MLP neurons of a small language model. Each row is named by its layer, matrix (down: output weights) and neuron, and shows model dimensions 32-127. Each number is 500 + 40 x the weight over its row's rms, rounded and kept within 0 to 999. Numbers have three digits each. A neuron's up and down rows have the sign that makes its largest values positive.
A block is one neuron, or neurons of one layer that tend to fire together. After each block is what it responds to, as a language model described it from the Wikipedia text at the highest values.

L8.down29:422451432491511544512541457524521524521491554533570541497498474571470499493524480456455478541520446516509473472499502548548545494524483550583517490494433469529468503476507543489500530498481500406467551485493483551441544442446545527518512575523523491479439483525611555510519470574520557530
L8.down56:472501515412453499511471473506505495469427512496421516491466532489499420526500543509454459385501515509525506450423513477490529443509465534425533489548447548448563578593440473467475525489549527478524505496511551491501541515497487449542442473460485428508480538519498481537542503491477557601
L8.down124:427534564486524481447521430497467521506479535497473472505470485425471503637453444494565475379538477443501488516469500545564610476513516538510441474469571506505428504386514489525486446563563489448497492478463477474462443471539515526436419516552457466559463500481540529535518469504523497472
L8.down217:510561479444458459481516511444455491519548465522502506528478525475530591516511455433501483445503500504498477606514413498586540502537506498530507528521483506495456510483577454423533480502556510514437528509468506459503514523561538493511469467536496460538494534571533586440529399493459559443
L8.down290:502519510408506565558454594475490399521504512485444461478517467470518571526467468541503545545534507467524468537461413480506479493514434468506525585514456548523450465540488496479565443542513515491541462528568557540531527493494532530470428521535528466537491532476535531452516563490498508560
L8.down381:581576469548467469437494435530531508487498400470428531516483526474504553563534376441549506516504467517553541486500468475464464507511499449481483524478546510497486612485521454554513515506485509517498544467523487558528509472478499527516448473532476458473479449596545503500443459480534466399
L8.down414:470514507516470468509511524415545533476602539418497463524513540509494508464525507515479489507497520447495519463549489507483530504469489443470498539497567543468486451531548450434538443501541498472489494493444530531493454572416529495375431496508416473501453456567533481570540489474486500516
L8.down613:496488529529456442515502484477534502502510462493459445492539513482480426594506506444500501520519486521449496505542554512506522513507559485480451465462512508493519502409544426517481475481558555491455528577480491534479527465418591531467485578475461432595472501518566526513559455612460481505
Table header cells and pieces. Column labels and numbers in pipe-delimited tables, mainly period numbers in score headers (| 1 | 2 | 3 |), and word-initial h after a space.

L6.down175:529472427473422502450524552491555542435479485484561435539500413572508521562485504482470495503478532592483492504506510500507448522463592553527486551485540544521458475523474492488490449566523503511471475472541501501457467506496450534435494454456588417577511507562470471536537550469492521474
L6.down188:511592539507469528528589523554482494526498489550538510529516459515414502499541529498479521472531490491429513566552561526459457525498528474536542517530604581526389509497517483470432535510529489478431501399539506592529479476476493567487461541530500448553454486479497481544465484497442555522
L6.down193:474439545503439548538496482489569503522482519461536485508444546512518481512511535523512490476464470468553568517531526477398536593506493494468467546465499531425456524475549482479489383419514529510540420519533473541509560519467521459486511494483558467505477517553419540464433536507510447507
L6.down359:451451461518495487454516515532457520442460432464484586481535566547459448533493534542438558496487474464403491567469468499507514469513509514507522545472452483437568486520516514405520515554441495534467582512569440465523534463563503480409535533480503518533525527478522484484453433561377464527
L6.down391:490460460539479509430477559415508520495486492402534488507440517431485487502509483483493538510466469470482540391548476537446518459464508522479560465533515470454449461440522494551549529501557481524508478482482451514525480531463456472443498530483498537437539437445478548559511491510574458491
L6.down539:478448536502480452472489481474462476435472527527460525483479578433483451478488513582338521524483495539498435490518521452522534477489596464522509556449518479484503506478535549485539529473504483501530481450583529495454526469511472451502519511529455505516519488460512511545475511474502503541
L6.down568:549515512504413452454441503508524507541507486460423433588441512560564488544506485495563494500426463499619560456503470513538512478518476478454494523511513559488452573522481598518474530453525456450528489573388521522465514452488493456472523459452518538473487581457503579634488476489495507562
L6.down586:474527474535556535496530457458448549498549446511507504483425481496508413480512516524444470500491476475467557517518455527501536488508484540478568478482502468513454537490549558566491463476557501485487495502461566496450488512517420456486527473448521536513523472467541467519531490432512496481
Mid-word pieces of foreign names. Middle subword fragments inside multi-token proper names, mostly non-English places and people, such as Guad-al-ajara, Tamil N-adu, Fuku-ok-a.

L8.down13:453485537491473516495507538512522507524457478473491481464495463513452473533505445465421484507489467463458579535490508473510498537507434499527515504508501482482530547495490544489508509490520509460498576529470533523431506553597438512451423557505443586522468454469471461417499482578507577541
L8.down21:523452541543460556410525452472496591441497460493495460521457527451477542451530522557497522535506524536499439558510460534549505477487487419503433584496498536502468467561513461502425483520463479451591437516514455568546496527560513444524480444548467501426478550536538548487506487568447495546
L8.down218:494473487530474570485495567515561520482518455481479510604489564519470521531549481496486520493603517464574377541459473507453480492462486461436488502515511489485447544502480515512478554501526554487465530509526468470543501466503504452515460566460502482503421509435467445382480505499473500539
L8.down353:550533476526410568483538428598469472476473549459550547545484563454466558477473497475503476599531510481517450499528489519516507453536497547510450508556503519453476468569507443528534512454461535566510510520530498423458485548463532523483567506486447511534448511521504509538467497523545483510
L8.down462:481499539527526477498536439551531458427479402433464463480525440470487477461513398443523450496554491454534513435432526534482482512521519502450491547573587458529574477465423515481511479484456525566550526493427514429466503523483437541496495475483536523528507495547472500465504531427518491519
L8.down568:442496467492552466498479565492590536464451447476416453466492418502534436509504505469510532499513571483525492552523506496494539478565491503545499533502547572506554493495471511575435521559517595504482474551530485450472467456512474462531554519504465489553460433416592477462554573470494445475
L8.down620:466483513510544476521464478469468472524544492554512465518559472459464570486577500501551521403523599450411492486445507507531558525543461567587541463473512490508539571503460500485477534491495502461488582501476579536382488502500517480533553528502490506529513515507521525466512483490551501520
L8.down641:506525487513531441456489494471490578516449487441477424464431516533582510513479442516547492519610491449536450473520444543504547534523552419469514481510567484534510433484487493542559496455477485494471459501527532446465559452489528480472476483478441522455486476531495503594491502513420562482
Table cell separators. Pipe separators between numeric cells in sports league and stats tables, especially after the wins count, as in Rochdale | 46 | 17 |; also stray word pieces in prose.

L2.down625:545513516536483493539511455532560579506525514415491549471442492487456602483453503506505497504453506527401565518435502517486433448439499537529511476488454498575462482484476562493519520540489567561523479511451520465496538451565493484484436554507468446469502521486483439404475487502492453508
South Asian name pieces. Middle or final word pieces of non-English proper names, mostly Indian and Muslim names and places, such as T-amil, Tamil N-adu, Gau-har, Gujar-ati.

L8.down86:465547471419474479518461451475557496438532532545558501478524484421500481485545541460431476514513441493553497431471510470495517549468458472455556465566473522525513522554523515561475495491495528586524473481513504526452510466533548411523498535469501523527504495473519476459537467538454468485
L8.down137:427553492432460477519530520490432542528498460463532519533519531437523475557447489505483468532551479453521464557507507491443520515443546379500468474454509501496550426524477487538540509473525534511460458489434607433391524461469477457488534512526469484490546419504523487436456490504542460475
L8.down212:516527515397524538531494502477477476552510465512553483405515450535484466491552487535533529448483460552500542473509498484534453551465523533506508499567486463503479405445525518504507505406459449536574501485578478503488524519497543533474448481475498483461569470527436436478524598513491470548
L8.down243:506498456476531522536446492485464458510488508534484505499523494489482520488526448526514485488457445488505550494440475539475437500469424412465562458542490504473498567499526543522498464462441510514464476536532464550435506472460512471416558436465482436464463507468538464438472549488497526536
L8.down267:499540463467547477507504489518464553465456513521482546458454479526514466469511509571469557463474503493408495512490425496461493482518522492464529538503542506457458520509460544569522549571510510528548471473448438509515452533410494582473536513497465488500491502484587491599487479491525480473
L8.down422:536508458525482426510523534476486506529468446526557516438535557512510512517498516470527531455499531545453440493563513489443493477428524540554472442430486521475410521493464494500453510465475502481524501467499481428558458464402536470532460538490534564432515454521484510487470440528507468550
L8.down469:490488510460512507549538561567537535474479513472534518496490480480484471513518480438450455499549505589526497502547501522477510534551528437500561505447487497505443546565454494505516465500512499493428492470471510509524484476490498524507534528499494558456571486490554467503442514545395511539
L8.down687:493483492537538488471418516488481519502537463528491546482496507560441399538476549537509515459483514484506429430512490467499516532485461521467479493498514533471492539428473491505514537472444522502475464475504511494605521558468495473505478570526454451456482465489493445466543473472476594478
Person description lead-ins. Tokens that begin a short description of a person, mostly nationality adjectives and role words like "is a Japanese" or "Argentine footballer" in biography openings, plus "as a", "former", "n(ickname)".

L2.down608:462461437462548509526536542488487448476466438444423516497485470433515499515501437499472519518469453493502482457521484587532506612502502482514478490589494620520538542518528525468499490418536546477527468443483503494524504501512480498539471459450493471432447508525496494479485500523525498484
Determiner–adjective noun-phrase openers. Words opening a noun phrase before its noun, chiefly "the/his/their first", also "an", "another" and adjectives like unique, original, important, notable.

L6.down101:515517468494490457552478512442500503501481520467500506516560484513568451522489534451447582452461520492537418427527468540511432437462460440435563546457534516505458516516484443523574470501491571563593431538502513501479504454480480536466511471545505442493537462515493525462530537480547469530
L6.down210:394539480533468491457457592508526500446465530427492459461480498462491521561470465478496445486524531519510443535510509492528521549445504487488510448466420518542436452484526492586410450507475469497527496491513479516492498445478507460510537501538512519513516574499531495536460483516561477510
L6.down238:474527522515540496537469554449506492527450431491437443503444500484490503575444512485521503511485441519456492450522479480431600478432486516512576461505474497486534546472489518488559488520456452535506505487495567474441498496475432501538582539455527484509534509472521542492477489503480524498
L6.down276:480525558498450563421509494438381512558527527542455469496467479504466438510502525461525572493528435471514485518524530468502519508502451458543531611452499517490527462503522549485439520506473495545487503526521532542461516500473519536510505514497574534503479547504505540458476536516552459511
L6.down283:392512496548527515523534536512527471534442538408450474480497508521481520470516436583446476531557422503449491441533534580549496490506487422545518515566436512480541545469441458456485476508431541515544488493476541465482515504538488453519467523536509446414490482463506510609472446554577576560
L6.down310:530520466608482467498467515473572492483456505437483519547623541565435458502511526446506426479492399516467530478550508518538457504461501468446507518521522580516493451526463466547530509460417507574496508431508483481527488473564409473494484601550548456450519562520505565512465527507511491523
L6.down475:531540439487449535574517450501537473426469391469472504564549528471517442405491446528479488510492545503457467364560484499519459524451473519483520445488485501573469559494483476548467445521496544500533523488592496443494543484500517530500501525505544426441536494550480444550474502523519471518
L6.down680:507416521512533471539570535425497442485451482535514514446477486417492475453524508427475525470534504484516506436523405512532513517398464513552619547449458490506504494546422501491464503493462475529501601505466552473465491504519543507437456465500550514501547539443491544540506549504496519529
Adjective-completing suffixes. Word-final pieces that complete an adjective before a noun, especially nationality endings in biography headers (Brazil-ian, Swed-ish) and -iest, -ed, -ial.

L2.down383:493527510528492528463529515442430500494427489471498511510487488475518587482540509519532446532486466497498485594446521522506509479519557461464502463478577581498564490448442535509405461493505545464456542469594550451467511545509514508484482478497479471460461495474453581579486548513463467477
Word-start fragments, table separators. Opening subword pieces of longer words in prose, such as ext(reme/end), sp(inal/aced), trans(formation), plus pipe separators before numbers in tables.

L6.down132:541466499516573396522496558491505394555530502457444525489470526543447520501541463543498518528514500492501495495495528515522469447531547466412537518528580519507512520450440445461473529493480518509524484496393533465497531510438533594496471487384506466552458449493547493494495543480523519482
L6.down237:505537588533532512479517515528543512548556538476485484463571415441490442495531393507548574541504558485545527476475488521526534512464512485479508555549460454504465465463454584483504480472526530534542436456504442480490493419524448504576561496490481500423514485433518499497478492522566521589
L6.down327:513503537422500551559495483493497486533525423486468487482486498485550470547522510484485584484497601571523520494509465555484460484467545484495483511466469598547475480488518550523548483477413495424482520520546482526472531498424511493455457551469567546549478492515489503513556464487500494529
L6.down437:502436520452471458580540490466523560464535543441505500493522440497462498588483505557492471518493500513519480412462430493492485488441514529557504561541471549516486468436476490491432476418493487505446515546519495479467492513494548532541541468456523456509505526525444560524434509538434483477
L6.down440:460549550513464542466561570442503502514485532486533522483503425473426494540459495470546478454506503487534474567466556494507487503543483478572408430493518536495452564475469531502513498513532518525502479547443475497565480522520537470475544542458525496553453481523496498437510494477530454411
L6.down452:519523570508462414454525525434497539512396484510499552454520547513549464567574451523522559463526538483494494466462526425478462507518520510460511469483566549494493451544470485423523519488505501491448448521462454443507535519518464488472385513477411567438469491469551501440507412438426457526
L6.down501:478519539426487448461524501427578535521477493479528499526464483501478547460548438523523555497514520512513595541482474488482552493525519452549590550502479462511502512509497485542561486497542562501524549482498476447492543504414569575522476410429516528469587467499487479541467522472584472473
L6.down638:570539529449479529453579551500503509490493435535516474487519437490480485411517489515523507575541510553555506562517531568517517462490425490508490483454545535532481433559522516553456474503508520503547487522536488476479486449512443562517434459510533500497548549505504507516507527519530516448
Mid-word subword fragments. Short middle fragments of a word split into several tokens, especially ar after qu, g or cl, as in qu-ar-rel, gu-il-ty, Gu-er-ra.

L8.down83:520505531414480478511518504537484470474503470519541451511567497504536503583461509493521558409496563536445507525534517452451489519530440473492487470455555506445437521518490441507489482499480395556474496502533556508549453489461513511443517514529567484504507550538446526558466435526440516441
L8.down100:478457479495492478572467533458529509544484530437513533412485486453525458533486527513507441441484510516482510549516518473538459546503519525538510476550509481556519420519503496526487526454501535480543526492506470522528451521519480578450458492435586480488488447529494440416527436531490527484
L8.down284:467568525497535434488573566492485587525522480506495433456457574512538448422528516527594462513532503471513580540424455488441493515593501538509430445435547449475543536517543527486499514538452391556454495484494578489511516511459428529471521532548524430499539517493592463495484449458514521484
L8.down439:433483552529467435542520534484505422513498501485492539471414510504506536515560509545504527489439589536471425454490519484507463467487426462457522501516549428478441466532609482477429503437535472528475478498516488491496523528470442497485482496566488477468501494512589551469558509471459471563
L8.down489:536508550471537490503520506485549530470509493503548531492511457511508577456508447470436531457492494474517481501508594475491535531475450554473515523533450529530464521499467490559537486471486519528549465419538508476500432527460540573504492521533491417559539460443522557499487462582592462465
L8.down636:507543433498504536551558499633552513513511455536505540493462505441495519483508455480524519501499480504510395549507502506468500487468516489520446486504518490510568574498449536513451460439436505468471489552542511481524501510547508539517448492532535523513481472518560497492504500548502491467
L8.down642:512452471595481527424539507531488507420464492531509556501449558494497507470452509532549547506407495512463561551510433476529513523536513556484528465489508523473569527542476520525560462509515473479570516446514477494535535503487400571535473449479526539493532514527506561568570482469427536520
L8.down694:454496436529512499533501493520577546476452504480508460513490458556528523441493459459446503527517513517459495525512455499512521553519509455481524513538463556551468466426474485537515506556554576479490503477473445547482435508478519524514572572464536510480544511440435537497530508483519528473
Mid-name syllables. Syllable pieces inside non-English personal names, especially Japanese surnames and given names, such as Suz-uk-i, Mur-ak-ami, Kobay-ash-i.

L2.down230:495438563514429505518487456417472454525507563486573524527496469545435530584509474489478461492472490505442512518554571481443446431519493529480498537522451543477556526497433500526534450517455550444490499495527489499464583480494507575535507518566577527530526501476411562538453505527529529560
Word "in" / In. The token "in" or "In", especially capitalized at sentence or paragraph start (In particular, In September), plus word-initial In- pieces like Input, Instead.

L8.down113:533497544479446499539529505514467458488405528524522519510517435549494555533494528472506578498474429532471451462547448529524504467513522529474503523446512501545475554526510450558451508475450523528513551489515490466462550481487532470470429467505459465534486544480530560514505495521450481480
L8.down255:464435527478492446504523500457518444535517521514469469541473524436544473503459462486430521429528522510506548530493576494508449524430498467502514457508519513435506485486544607535453485518475504432542525511494483464502502512556540478507434490451464524475513587457546484497537490533476537552
L8.down263:523506526504435547528477432553496520451463555419582525558483535531518466481493479466509480483501428534506548511517470531510529568564537529496536531523580542515539449510526435461523588460491523456487529452459542469489519484495436487515438512449483522532491550521551485496521417485422535460
L8.down307:473459463529464467455490534498456454525401463477526504463436488480509569601507507531495467523496462506540459496523576518538497607498510528495443494499542532540519519578494470483547489546439525508615538508497480499526521421466546415518523451534471480510479446507528527529474492494538527510
L8.down360:514523447498537510474495511487499538464389498479511434508528476509515483462512511554546480447494464581485497583543492509470537538445499525537478481503550518549487633526493497495520493512428508525589565440488488523572492415479487481517526506522487530547526504512478537492495476452519538511
L8.down437:526468560509551428535527443520552478520463516540478551425496484520477483467484484449470501544466436477504572465534513425449530440507454528571486426534503468509466500563538540515564529538530525564565498503518537523465476466506490497511491478426421521506543480502434483472536495496514473469
L8.down519:566517481527443494507470517564487514443404454494470488512483535493502454494518590527455527508520386504515467446499500559509466567448547410511507473499490476551502569526469496508557402494413559542530516502512528502559474500532451440507550542517492445433473477469517551499514454503523519495
L8.down692:531481533361478520496569569492450487527500489573541507512489531445498519474487475480500501469474504459486516505534475518466474489568486506468511470455540465507481462517465459441499526473480487468479513533515499503413522489519426582464520445469504556530517571508509491520544501500485513434
Attributive adjective endings. Fires on the final piece of an adjective or participle that sits before a noun, like ineffic-ient, opt-imal, undis-closed, or newly created.

L2.down313:496510535528511541452525485494472491490508572519489488457489525535462557444490497516526560484489477594460500472480486464518499489510536505498498586463561445522517463596551495538478443492466457519488457440434552468458508506504474491531525458457536476542451507405460421470545540478549476433
Consonant + ar fragments. Word-initial or mid-word pieces ending in "ar" (also "er", "ur") that begin a longer word or name, such as bar(rels), Sar(afian), Par(amount), Lar(sson).

L6.down44:528442429522541516523530489514531461519481558505489502456502510527564474521503465513474502404482566471408547532579550509461507517547491509537560522481493483478491504510492537557466524554516535503515525456463531555538497588473408439504524499525553560480470530507544526475438577563494460463
L6.down172:504469523470543516538427471471498474542500423534532525467483531514532515537553496532567453495467550487487518483481527508472468510502467529570506446581485480464526449456465505449456441485503493490535475545451544458466529568464442423524539476550552466468494496474598471506487524454450558489
L6.down212:466508513478548440562540442531508547466486513494511485508581526482492551517509500546510514430486510517538470587511501566479516506547423535468509507498510457514466487503555477517506468478469527463509547567461414487480539527473516413512552520511512503431524531591448532509498568499511552484
L6.down527:513532489478527450482563543509473472493426525486495552495545470546493491534545505500496516441424505481539504529492563520555489561447436499432501511446498426479487494462473510545461453609529429513450511466590479493451512549503435517457517450532521513507441502524536468496479468461562528453
L6.down547:549473451515569514480436407538512518445522522481499528487487567539464538503441492456487566483476534434453561522541518445513511487459444496508523487466530481451530499544506554552526500505421589555505408568457481503486473472493495483530522439508452490491452476586534473527448452525455456469
L6.down622:502489552506536494473457492519388466537502543500501528526461578564542514521552466480542494392463510523529512463560480517549534481505518517480540538463564563507478541477512479400469569500446499536438493509482524479523446505522477544499463539447449484502535524457469543500478517478475494454
L6.down627:509494478460533514488465410516515500493537492518602470604543517558497515510481487520416534472486496505534478482477529525455527532493523496481457416519583556434559568521539520481525461466591484490551515474542453545477520538508547585489520496437502529495502455535503521522509504588525388511
L6.down653:459563514520511449505483511436585434553563529477500489533484430478495501576538508515543493465467478521580506465464580552468493462509524434472480442509514500475472448519528466496536547458538520488480491431438498541489429547515451553528494469464509473514544482557560556555441475521492466564
Table cells and mid-word pieces. Fires on cells and pipe separators in sports score tables, such as inning or period numbers 1 | 2 | 4, and on mid-word pieces like acc-om-plished, conf-ig-ured, T-ri-athlon.

L8.down3:501479454504480479465560488501510519475498524529511508478488445450502473511444514477502466471455493447440514484540493583478550530460561551463495454493509482556466486442475425488463446486459472431572561481469489468483516483482457565479453523526528501501552461557477525443494495488470498435
L8.down51:472508531493426432501458494514599436473463441493461521421496458508445529509501483488409475500432490497461513524489518482489464515504470484433526401515444473531426441478429479542522423472479514430457506510564568461488543504538470521476467515469494485560530544499543491497454439573424451559
L8.down54:511549606512461489501492484520462472496479455529546470522420450518507502487489504502492496468494461471450473509564453438455470504473560549505533489471512554466483507527538483531483420524532487511573597550486512488510500523520520449510477459520530487522578506488488516529436528550484497545
L8.down81:598454472504477509533463507561429532527440509461480486508502585486554448536462509445486398462557465438478536485564471515535484493437531518418437451505553477570497489461502473506471535499560624484522517500547465546453459478579476535559514463507498543427452563470523503446468455499586459508
L8.down228:446522502503494511508532517453548508576519524524541532516499454459390565462506468545503433487560538508579522578467510560438483549486488517451469523525516512424504475484474500416517464530519441568485522537489443512519581543534495478478477525511521566492507585531520549531495496471539500505
L8.down262:476534467493576550533519527510444445520478486393501512487487494531449521435517501510470436502508511476571508498501507458443504528549517461567460426459491475399498490549509465491474482548509528530547561502541481414386492527469517586472441487535566570525490453542516452489511471482518427483
L8.down608:439404473505474523487518465490460473545468537571520587481472467472437553532595446527523489492545535451492505560522469532489485496509436505438465437501461521491469495473537494499501449585519575506500458469507501527495519510490480529433441483477501551511430516563516563504563505427550502504
L8.down648:505446483525508475545507439486481416527539471445455517525484514500513542586487567503506442447516388525525508550447591572468473454491446507507495473537490512470531514452422436509471501493504500482490531503503472487454475523525452515483509457503510498486484511493532436531558548513594515555
Word-initial "in". The token "in" after a noun or adjective, either as the preposition (a conference in Toronto, in contact) or as the prefix of inefficient, institutional, ingredient.

L6.down184:500424445509524519492473544462543489573498477474516534513524521481537528457499539489513532599521504487523477493522509445621458531492516461509486450534529436543508540560429528444563514478525553475497458590459584503449490503522434512508507484430506537567508509518481472574465441495437496497
L6.down297:482429501456505417520453431545449443518424438575525505439474468440480498480518532467560504447521534527482494544550457416522493539529515511524570544520518529488475421548514471508464469415503486542553498508548487451529513486500496583436480467481483513531472515490459505483494504455514432480
L6.down312:512516547523528456524481495481439519461453445538531519527481468535534454557459559492485555485488489490506527377463475533490495543476483409539462540523514549542577438486499482419558491525566507554515523447506494392533432474551398552525424533493492501476492468483559562508424498572500533474
L6.down408:516559496488463511506581557468468524545509546479512450463541473514489513577457485454537502541569547558499606494439546451496519550577494565482501435467589576550519485523441476548474489465502515467525511476563541526511460548530514531473536506557506483508479494507438523538537539468499532540
L6.down416:512472506439544467472454593551489491441501505530516470501539522405431442523489518459448496472435422547471476494479490429573510500477464502518506540497530518578527555494391490472494513480504581458474497495526516491430528483558551530540445472470429521489473402412530440476442471542484524565
L6.down450:465532485454551551483470513513429510511509452487468482517507462485551466513388479503541553394496498487472499493541567549512540463522566553500476567511497512471474520498497490538534543547480490474506499499478521532438499541498570469480485472496428557422423521480534443529553490571526505518
L6.down481:500529516480498521517492495515474513440572503465488484524573541510562560555535435508457554404485484453490507551500493492537543461461474528588486509478507473465450556496421501511469494473502541442546504477439473496492490548508506557512443492471503487426541451494501537460491472484555472467
L6.down533:481516503524469539501460446429444555483454539485511455544526464571450519580480471505481547485518474516497533515462463487446551466514506487409464565536447558574519468525567481592501527498488463549517520482546538444414463530537464454515488504584493493466507541507493482510490452575557511445
Table cell separators. Mostly the pipe separator after a number in wiki tables, such as sports league tables and election vote counts, before the next numeric cell; weakly also "named" and "renamed".

L8.down79:494537452521457495598558477493431491459565455521527530503528523581438457517362518480491544513486485505471443537466513546497503481550453558423515501518511490506478482529483517533500518439527530575553475472485462482584464528507508497482566531500489475523512560475450535557539455465502558506
L8.down172:457472504451511481457492450555535509549494479547471517491475513559451503519544517588486489460442519461499490528546561488478502468496478442495517382561481584481476444506406510470480564518435488512463531492486478404459490521452522460565522515493502484543436468542448458483529450518498545464
L8.down244:502563532521444536497464522462451413543475548526504557551415510498520475551453519406469457473507479513479539482474556515534512457481539509468474534492528432494488457476503506526514503512430463515581551511531480433445534469484450575515458439503471426605465525508513521546536498504489515494
L8.down295:485472445442478508478524482430520502474501564517512413454420595491427511457517489537521507541542452500566533574529494456527496520468491498468414504472504518470548485517544511485481513473589495474512532502520488526452547501498438520469474438442554475524487477545548437579492400473484452500
L8.down385:527582527467517550503504539509499500552492479533480474460483528513482430469483601563504478443593489523556605574496516467544473482463522562608481519525548570428502487463482469534527489474455547515587420510484468414483542505555521581564523492455514583433538478501545425548509450451468488478
L8.down448:430455472499550462419463515451464392449475544497516540466533509444578516471560488554521500484457573549537521454476499606543513429446498516473483569532537446493507473451518520545562539556467479500463482547497431460519432493557480437475508481498517520465525500471537488511568453430498509560
L8.down533:454469505566550453427499482540541464449550539592482576516488527517517537452543477536556551578485490439519554515584507593483617420517507502491510558485484481481475463498512523488490498561461500509445499466418433440512550489411468505551471515483440484550534521519524499492474518493594511409
L8.down682:526547473553473466476551532480554530542509480462491413509517534519511500469471538539587509502485533482495504463488488477473454544499506474464534460523592508501491489548435515513459518532481458504434509461410441576421517524576434518536536410629549473492530535486514503520477497568471460518
Opening fragment of split words. First piece of a word cut into fragments, mostly surnames after a first name (Car-usa, Car-ville, Par-rinello, Bar-ber), also ordinary words (par-allel, sc-aly).

L2.down250:472519456524519456477391480489568445541475551524531507527427469547515516535471505489465458416527516500523539498547506488428531539497530460488507499489474503467545528539511489470527511591486542445559532564430483429524491437472518531485483531476530524520570550567549525523551439488522544514
Small numbers in tables and dates. Small digit numbers (mostly 3–11) that begin a table cell, row rank or date, as in sports league tables, "| 4 | Greenock Morton", "4 November", "born on 4 October".

L6.down151:524545503448501519560524543456484515509501534490479502556516498488539548545492568537544491484548492447435555447568564471457536506488519471495451443531523480445471537514481502470486495435471556542464509535526541548530493465536566457517445534555452469549441574527547507526508444576517572499
L6.down180:491577493515468425505465493505501514556442534484553521469475480539557522493473456480543502523555538495482512580594480491495425439452511452476508477556421511572478508484462493540498485472448548532545538543473474534524591488597541492532466461519521501528476491482496528472581479486491536442
L6.down231:486484438494535481468524475527544538544507527455583511451474535501554505492519494534455467476567475513414425453464479495489583468525465495564483504517485429436490445494453452421547570545447503447585473487561513527497497541505463500585470436423448483532494524508436513521471445480594430506
L6.down270:547509397470462442485480463471560407542487524501461524466445506520484518562464474500486535460458500578528538489486557531440463552523491466531494480418528483496543554570539440535578445471519531492444514525468476567476520493443471496487473433547421474547481532541507510547486456486460510529
L6.down390:486469528575485494453433466527536415555443472507436476467474518496517533518463527524529476509482462481536462490524530449526519438419413507441535488472564566510514492442530569455478515431524502487518439479519483522466571430574494453575433454526514519504462532471462565529485543488490539488
L6.down403:465476432390482540547507465517559461468508482523490460528463502442562449521556465508482483392509494620522546495537505508574540443511473461466517509531503495606444561536513544505465487527528487452491502451461541485529490486516444528504480433523544522474508474385522479488466525561495489480
L6.down479:498404483525550479563524484461528506465520508460553522508547525445470543483539482473494535467479498523537527529517450559420416498485494550449515460557478502489491466496541484510518468486511489495546515456464520485546556571550515521411536550525552583483566450446516521563537494537503535550
L6.down567:534521463496510392540473432528463390459484511516520541451394482472555504599491475498452465560479498478464551523499505515515537442499485472567540426537428518499526484485456533512476494468457482431559487437484450515524538542527450484516517542524494521580483509468435558506473472505514482473
Word-initial "in" and "s". Mostly " in" as a preposition or word start (in camp, in area, institutions, ineligible), plus split-off initial "s" pieces (a s|udden, to s|ay, /s|q).

L2.down134:518528497477519423499528564538522501565421438502491497473499538475560509532438473473542522444491472515415504515505531543496438452415489422478509590446456449448490498476474541501518432473442494514503504500513483413462518501468497495504512493509539518517557500586520500506476576567558536494
Nationality and kind modifiers. Words naming a kind or origin before a noun, mostly nationality adjectives (Japanese microbiologist, Portuguese title, French burr stones), plus "Species of", "used", "common".